Part of a small language model's weights.
Size: 13 layers, width 512, 4 heads of 128 (2 for keys and values), MLP 1344 SwiGLU, vocabulary 50257, 63.4M parameters.
MLP neurons of a small language model. Each row is named by its layer, matrix (gate and up: input weights; down: output weights) and neuron, and shows model dimensions 256-511. Each number is 500 + 50 x the weight over its row's rms, rounded and kept within 0 to 999. Numbers have three digits each. A neuron's up and down rows have the sign that makes its largest values positive.
Before each neuron's rows, "fires in" lists the words (lower case) most often at its 100 highest values on Wikipedia text that the model never trained on; "raises" lists the tokens whose logits its output raises most directly, leaving later layers aside. A number after a token or word is its count.

fires in: "to" 93
raises: "wards", "ward", " create", " provide", " promote"
L8.gate546:430525516476591527554534559473593450562480485421530519360497445481542555527510551500552536526449585477616510474484607520512571475461413492480527532505486579442477499534534545463487444533517393504533529488509541512509551419445463550447445430567510485464500540468578492545544400391448496569598505576533463478429434495480560531623516517439585507518563443487503519553611439516476506539432502478434422499442504504555483453555455528495484477465502447463567493442521493565528578450421459458486621570529494555511416468460504465500570458525530472551482495488532448450570478451522430446520361510570484420454431492503459507493516550519521483437452421508525576447656512486469530538478545534518443508494573486468462592514453512457334595460502477470532426444598460564506445455475460
L8.up546:460481505541533544482521487512551496516555437523411504485434391483561521493474503438512490500559464417546567470462400448455442582515433546487378506414499493503590482583652464550445481454419458424446446469501473509383450531583492416525476498528542560519455393460467490472597481471465443515599487493486435537568515463491532527477552417548430588461411511452563462561501464487514487524527599536499481615535521423474404554466529545439435572470606499376566504472415535471484492430413451472437514470515525485462560468546478674504565522479476499400523584458536519447542531464409445547408544444512524492534419489495496500439391487498573509556515466589552496471520565571534580491506538474493445486550519566563500523566487464536540507480379580510498479510537421533543541548490361
L8.down546:440424505488508455522529403439429455524373532508484455553504416458467565467453456594443460577500514467515504476492456400424517409543516512510486495482491571554504498479605508530509539499542401528516531453543522558460569479461599522532489490509539474508496506544490452493473467560624463545496536617494471460514452467544591482472487491482366473509490531481470493506489523489467523573499517512571395485537501438488485481510486450462595519504546515443546483448474525421427482501399411500415433549552500439605535473543528565482488519402617530501615594496465489506433428489500421532587544447508545459467344558473550456470454515546573489492542492530546551474456476483502544470416672469442446525432461582545452506452509440487444489499460448457523509549526499415458557570487538

fires in: "have" 26, "has" 25, "had" 23, "are" 4
raises: " no", " several", " few", " a small", " several other"
L8.gate225:485513535523573516550545528480456457438510573481526544497456460577516468517556509533536499476548547526475529454446479558510524438492525511478495456415538405464579536455457588423472413461542531553542480555588587515513511401517408548517510471509515394391559527449501570512408494449442442473533468577465570522449560477492493590468580477475488492558607520430533486524582437490497507469481514499523465557450488543582564496513471521543529488506555533470516546517478564528494474550617540407462501464463484478475514573588487483418512425500577430519514467510423469586527524420576544514483426516464498574594443504531594587481459512709464504501546493563526476458490581498551566508474472534422475615458450475415482484527464467470452469481636513471532529426481523450498476505477472
L8.up225:462551462504502567616463483526509556502537490528633509518594529528478521506510624429570594490572537444454611485366433481448481360549455445488505472517533497478513479501491495483528510591511539464470574460464578436552477494347539530466460450513479554384495570494476558483489541399473504478473417444518530517533396538460461542553464512509512475533487431486497426488531553548520548438493501413510420559460519550525617427487500541481559479489469484417512497587490555527422458498480457471583453487532470591524567517579491498620483474496531538500496483461531487587508543485533513472470479493456398510514449580490526439542440523570486481426539482459464457563442537496439556536430497481465541484440480533571453536563429475516451509471415511547525653352547479446542517513429447
L8.down225:443470532517552488530549526497439510355507569547486504538497462507498536475542563491437569499480529560459523471474621532483487554407537476443554453613500501541573400487575495477499432503595462528493484510560513481502431519420424482510517509480544463452520517536526482496535501525459498443479482532505505562409428441578470492545490563530602397568541490434547476487489512511542502441587509465470466503375495495446517497493472501542466538541550521496406549497548527562518397531570496441444536482519551373574510538548480512496370436507540406519438419482501422516507518545453441498466441615594482539469581506457503408499616504490450530494524446528459482499538569495498437528481482421455510468480468546411493604492499514477647430489494471464370447561403394428484526509472526

fires in: "name" 25, "the" 19, "as" 12, "named" 10, "called" 7
raises: " simply", " \"The", " \"B", " \"P", " \"G"
L2.gate146:464460527411545501502500426440570511481588525485489446457516491464552562424478543508616467455583487558483485528486518552474498457515441533473525443576566495551533447564533460489568505533520474486493555462494445511580557453559466400517526499491531469441513622441440509569396500535451491497493485484523505560449401458512540510507474453537508459506478529500405473547548515406512351479537526508510477519483458428532517442576521408495357522420394496497524494598523505536447473568533453489531589613427492494586496560520496466507534531582521493560547421518469473498365561419565517468466371503489545535496579517462467500407489547496552541477473517503408551486536475561511475549433550475418541538548497505475391604472509458536563534487476500532465523538423457461406503579462537
L2.up146:459478494495504408513575526443589485582557554480483533430525501470548485414569470508520538406535466419614472517584552470592479540433563519523506525507530570484521463480571539535460546484471496548457494437456477496545477472501495498400477486607477441553596540426531454469481402533534612492523522525448468531468456529470495500558389499565418493489526464413447512557457509429491404541515551488597513543573431439405482575564421467475441574435516540460460520466480530628385562508591470558469613507444545348466456487503587469539456516552504527489598443497495439562425563522454597492558488426499526455502582430491492394442438517478482541456483423512479523492382449510478536440453469490562589546554495566457571484486485446551507555431520442525537557477519554524493514508545525
L2.down146:475479498524417485410523494568496513575564490335498565416546529413446459379509465546464511439521457495464547436529472453579531526502468556501539436571451484509484507524530413446480473532483523480447454457534468515438483474522432492452408526553416482473519455629498504452459508535538514533487524538445446466440549528508527409436523470451493496578399474392540496482552494512473553471530570516481496514533428469402480487483463474544484517468533535606493538461500483585421477599438479531426519531474512468450459427544497438550481500588508515482577469470504615558414515543521625503483575527501427420468531429488548531475401610443533462506529590568450567543451414524429601500462558480581493571588514445389478505431482548504461526453529485588449536494493629491542611559563474

fires in: "the" 55, "0" 6, "1" 5, "also" 5
raises: " area.", " state.", " term.", " period.", " time."
L8.gate964:491492430506476500474498540563471502523541587511507438444475497574541462528479598521479467473505453586445446531396569511499553518495449501542482619441698419464423465536434523458546485447488447624512451585509510509549503494471539472515631489484537484462536489450453501511524551563499556466475471479475516513457567530528558549499392576568457399512523433556428507486468551571548553463477469431431500467493390503516496607500499488514563449457467513522526453500477518487428538540533451545506435467481512440501475404590570515424489567431498517568423472533540504467445516482527555525471509459544494487519560529497599390428549486413573514500522512505598538527533443527539523467451601364374495517481531543467456448524401507480475504531613494513514488446534494466609485568487466
L8.up964:519439442505429454540410555568503477473523533514571521521513526489468503448454509521522432469439523625563551471492568510489532607399479491401480457550538582445612518519475497505477505564555627452481589511595502479568404461497478488487530561309531545602585413472475505452561418489504506470530496409530519519541517495511455483477464476457510471477534452564466555447495471490484505438589549560468525398512529577519436493564534535501554399521428403522492478612506541487475484483508529514535516493566573491586472530577474545455468448420435537488483546488483456532528541462518485553427480482484483372497523530501531507368575511521472471468429561445493540522571472550465380525507463551509530548438407499447488604467435515491593491502456432437448490443496528508489452447433424
L8.down964:497510459418435430524377484467494503482466538519471546448404512575536417480523528504435570465459406521465553569465557512520446612400441385491433472509415438449391490461502537380474498507482501473478456563523553509533494468512516500421498531605522575432465527503602493504497537424332485499460541544477506491543518460511510468461412490505491463462530517525546374518387484489579501492499425469487504460563498441417487509516515489463532533412547431415601428490447488434432533528486610477493531509510463392471590491545596509549537555539491501552474562409589508433533579505369520549490541550468492483531625480502524519532476521481456448523411517440538450535481573521499454514494629503508435583491524453535473517471508473480592534543469472482505478540417490626524521506545565

fires in: "the" 39, "indian" 6, "services" 4, "s" 4
raises: " Ministry", " Ministry of", " Constitutional", " Government", " government."
L10.gate892:554607495393594493500499582515486575491566550498542489518444526544464459512463465552502473473509485567457533479580497541470454437462454469509574453550445525493556492458503534377501454490393585475481476388521543458486559466497500559406518484494567562437473519470584452532489456551469464542492417520514449423414512484455482469440502542582459511449569504474466498455548489527477438490402437570496532502515517488510548564521420516513440476483521495528462412488525580487547364535531452476597488402481536573582445565474568506533483462522524460550463471522488518544497578547425515511518444432627513388498447477494371505439445477512445561532507437463424409515582472467556561565474497437473539425494534523472575483582492543475517536564527461619437518420574434495468592479453465
L10.up892:584506424469509493457511428562500531491513585585559452461532474485533471498535479619507531427550545521486423483521500468513500558529501568543460454536506535578589472378537525506542602494568463506447412381432448426492452556502526468454500469458498496512383488522549485488423519454450485486507486544453385548390597521501557504501544504390406415431423455444495547433477448507495534450556532513521514468404430567557431533484497517480481527464539449490409582480539505461544542613495426523479419542505556547498479479529601499506527502472530511542554542522461545553409583544441482567578487479474499440623568541574477519429517486475517473457483453448496609468500492553508506480486478493425438557564554525587612536524592436481600542592501502532471485518461502500472423585471448
L10.down892:581420512512505429494610561577477523491514541529537494508482545493489581600503482538491483501479473586495501481610527524416517492475472553580577433574539443496539432541461517532581452497446533464469462519478513526466465454469478475471561502525505556464579505424491471491579546407449435524527530542568547452426486508461512404523488519518579485535514466471535524536539540474465538506374499508490481541546514571451549566435533542513488625502498469515468473427529498449566562513550460475444446417493476557541549478478480416572516437580555493480484440480370585523519605458521573492540464497574430433531476443501471459512486442508488507391489529510454528571608474484624528540576519456521447450568471477594588434468408513509571556445563491523432497408583435439493429487428494

fires in: "a" 42, "his" 10, "an" 5, "the" 5, "s" 4, "local" 4
raises: " office.", " coffee", " store", " restaurants", " Cash"
L10.gate32:616503498562423437512511524515567477483479523514509508477504535472453536554435463520543515402540486606532525484493488504466594440575442478549594571543502556493547593500530523482462448436559555449502477518572441589510520548509578464537602502478567528528462450536459521573469533432568561476481607471536504467472528542410435501535440461461559436522477469507467474458495413535536493435481584526482482595416557508470452553481565492513484487523511470460547531476538451520602554503580485504525578595482457454515451530451510471477521428470564485515480549401496484468488423501486480599483503563553442485461542451512541478473498532559499549493552496514456518482479460457528491645533550412546508443476510529541510498518498461516509426426498462661481519520517501496530374481429504
L10.up32:562389506615428450560528484539563430524434597491432592504493533536535508516591496553550580472547492439499506599537470531447555442495519538520500463565494572443483460468488484503455571491616502473525520431597484539542527483572506609548500417504509461452525496488476451496512508492511482501504582569467485559493514442483394541485491533447470507410578497495430546511445517468469566513537520428427525499495499499545414389556521427476536469518548512537558423509496447534517428540477512503408558540457594487506485532508454629549437600456513557531476481466554518505523603526573448552531531511501542515417549501546597482476496477486479545488499498452407562546441457493503522495386492398454517448512463494526500456521597527432519511517483376524538575463572499499525504551601517
L10.down32:507497503527518503523521615543468499437441477578516412437600483580463574602484397552618541530573480562543508489439423477473501424525459487513501661524550490533581524520567490513432476501514461531503569443476493556502577461511458473580562506588418445475487504449498519587479497493419557535465485440520508579531497547474559438474472516454509454479558533543457429550499475529487462489454453543539468547569534487531468519441431479503523559536501590523439477520482473498513504540551482533506499525408547479543474513469525571550464544489337595475502439534601406425504490574428414557502491471603429464462549518529470538470467458523480482519439493507544499585611420526475518632416500519548556539422393508522515452470524478464560509559521465474481503518503494489510563492455477

fires in: "with" 60, "the" 19, "a" 13
raises: " except", " only one", " little", " intent", " additional"
L2.gate76:464465543485559410473586498527557555508511515413462472495485531542512489472514499522476497452486551449409506465482518510532478399450489491550483466468592548510518497520467541399540557497553518422500462458548537452349442547466508569504575494463455490541467536503478578512464510455539529496499569430482520509437525521497490502473611439426511455466451570525509418461414494429573497500432491481469544407538527481421498517445496441568496365429539475523408623429446500514513483457502410446396434525470540549513409508457450477418456511465459441538478564566471551425493515450498482504444490486486441536484476446522470493575544558511458562545562524514411630499442530537481440578446525433623469565498346464499411411428494439545549514607438476525482535433540501522479509557443575
L2.up76:529546446554541509499501428589485438565493479494473436470513513520586526502442546441522442525496509473377538491432492619455522477443546504534484502467476456472467547463471452521467508527542512427577576553503499474510486413537423509449485541507525525654570511482478574576472413505447507537538551420469599525523500515447513531571568548521457459458454593556522404449388456440585500430478534477514574473504514511485518557527433534638391467502576496454473570511497514526475533472535447458398536499458542542550452559404457440416467540489511550511451610608586530515549540514468566486568519499476449513476464525525509442467504486496500457464492582427490493398462465475459405437546474482460423492469427530500464457465592571449489542569452461395518566524549393496502470432489500
L2.down76:401478475523545501512567536510607549471470458457503572527466445584578472463464554474522522496608488448418523428521543473443364522523455506507572559532566567522543512476529524476440530496476544436419437501577508461386395546496396445457528426508442473498483476513509558602466548529554542434443541474470458514479460497520366414526645565487416454462545502531495489476565414480519471502475382453570578469550548510557536465473487505552480450610502466493470492538575496573437557521471587460464488618514494469541497449413534466470465503488422555506475538624475493517561580475472464496445422521439447468524405554485563521554506451555450467504517440484531446459467508558490458489427533556506509503547475568494518487523483513500510512459469466496518502439498542510542518566523562

fires in: "is" 11, "also" 10, "often" 8, "was" 8, "commonly" 7, "sometimes" 7
raises: " called the", " known as the", " known as", " called", " known"
L8.gate527:543526466426565473497377450544571478504544515582593474473504443486484553394571522507416534510561443529564490600540494587460495600551542544438424444538454474481526526601495469447495496566469535487413500421431427451572437657475535376465488515422563497495460534523457560536448454448495497494469421515570436494457519601534488467480467444495463491495418550546549573540498558470540482454456495471511458529459508513515462571486516542413499562505650473543471412572492544496447411492583453543450498431516446448481402462510567457615451517540418492408557401407348460528482470514504560443523461501522479487453431475550477546553389555454588522493492432433522448510617579573428590535530474500464541489471448508482491536422520522526499543434512458491508475511492474531555490501535428
L8.up527:494439485472491561535477445596581472532515534533526483546485493442490551482553588484524493543508461473492546482504496526530503548558472526407489545460483507505521400577584517448507496616485516464458514467434456449428426557552519466446487446469545509558514484531377457480456497369537577488374441523490424464469423562628527490403561510518475539577418551451477525542468623349474459511513536605511502383446500515464451563613449524484467484511547481546529473623494575686506432456532498566525559547532462526470517448517571460552491407489541479535466468455491490495421399487543506482471492554440353530408443416472497528499459559500434542537497436455476504598509516519498514515445467573501545600512486541592462482554478476529490531570445501570562483443584447514515561547494394
L8.down527:484444501467491566530425525615513482594485488576405565503551505449536550381542522512491392483481457491440397500480542491544564486490521472480462560490480466490525535520400512521588533534591537539403552529455497532561483585445529450507481437550518473484577481606454365454475576542555520446436541480503477431496545456507486449425508508539538456448401525523474517555388487467505576467484520438578410494520497619502505557509482580528489470447540565493637413465471492485491582458413574493452437515523487389465531454443445552488457496473509455563515459482528514548511512622528426449509536533586500569459528478451459453480451515503510468434517400533520538478493489493517553417503582558528444567430566562462511580427448611496482451499418428550497565453488476524431591453540453

fires in: "had" 30, "has" 26, "have" 14, "having" 6, "already" 4, "ve" 4
raises: " begun", " become", " participated in the", " survived", " come"
L10.gate274:522549541567482463561591590493523595517563607475487452419523565482489523460489647391473481536512523477473523595497497491499566554451558463461499533447593546476519459526519497440491573428475585449572558446403476428534523554585518458444412519538455466573478451466480479490435496511522500514548419453451518577476516496518478564547571545527615505579523547577463606405516520553472518573433449608491488519499497542487459500506521536526481481501515633383511576548479425543511512476475499476532533486477516484547489542483530513543482504543513490476535496542468481615497510425528468541463509570610535382497472469457604498483542451556466498465543432441552464461546567540507536490542475503410502504486426513446519483617412493512493499560491541507476512443508583523460527434512530
L10.up274:505556499454567536552458526469542596391519548443483491487489479583461525518569469463566513511515459543521603441487578475469578401500558604474509529457584454485565475497513512457511521509569566471474494403481501470627403485550504528433550467521517437470496479566482432471607437459550401493481498540461555554542452517521454502523542576470570491529491398495462560526509469521586359415504509458473460467474545525530524561509522543495502569559461449461514500550493471571437456573493486419573496527631528506491525503572524524618525484526551469553467482521463513451466525465520439467471568531546431501519492539410468503487503539504519456531482490545552439501477572519464417498506507595497423492489483521496405517570484433459483518521427529567509536404487545437538573530498492
L10.down274:488465498492477489564529513530438483374527498513451521516441550524529506454467569478500526478551464476484503512542504549467519560473476560538511553567522417463637551459509502417512477450648525571499440495472587470487378474525397513387520506458485390507496568478532485558505526431460453483466480560454506507461471397514459567490444573435488523499454496437488473422430556497537508467461497444422490416397435496550461458549513512521463488435548459518437535510477519613469379569476507402417540451533566496531585499479550488414485463489536508493481440482490525483481523454506467584467447539473502583484690480414514533505509588557527522508530484567486435505519504508537503540523459467403488552506489495374543574523564500488551492485489489546516404507559469476500406402441488

fires in: "to" 43, "would" 6, "not" 5, "t" 4
raises: " provide", " have been", " have", " produce", " serve"
L10.gate942:431537525459515496463481549460461547553529560431526547466440491499580585493452462558478430514520629510460603451520543443449528467513549458506459497533471512546551486483525361444479471469479444453445479470517517559494491379563628541467463554589505557561495497495487553419493510485577479492530518639505463477573578436538521464630500499484584545511406546469512510472514489474538453549509530576450448617541507450530474516518556572449438435534460525500500462486543530397476492436534569430469475571530443523452476567574475486447539564448625495533486529524506575518414530373508447527575462428500528449541386559434500525487488483499479537580492499546525509387437491504480522529492606512532512519440565547541503504465415461495496553444438551497491454397456599351451530522510519
L10.up942:501507500500500526491490571423582579508570644517499472444515487527522537485540522504529548488476437537419552538520604465464486547620467485535484504513497491457518483455443533401424508466503532545515519435513590421563428460533598518399465447539473482515404466499510573473562515470600492517484438499479483529462459468587495567556521504531480513603454443477547542541500529462557518494504533474529443499406549517615555536498422507501483474526538539452507436451515526512425508446575435497478462523581457559463510578601497445523581488367458537501421427427529434573437581532521373464520511600502489449558424473504529557482495474566489452517586393595522538544510517529503520559478576570451436537496408521464473591641542490544417590460415500463567529482525551491558592474535431
L10.down942:475493591466500441497539506509320440512498488563572547522440457532519474453398499579407473522543521543405522480516474483444462500477536477514500536529411474509552526462471417523501477507380458482390447459521494477472452480494513522484521528519520508543475504525455401524524488509572457517506485514402486491572573437490524506625488454461460484513435570506497543466466454471503451560505557490459435556519488448487413536451471463469500444490525514566526571498557435512488488434492586520483389538553489468536513469531519536433482475480576606555424520567499518443471449482504514582630509472524584530501603527472549553551395543481514504542564486545510496385491424474502438539495478484400522568457535604562566520488514523458494537504440408521456433433486548474404522509518502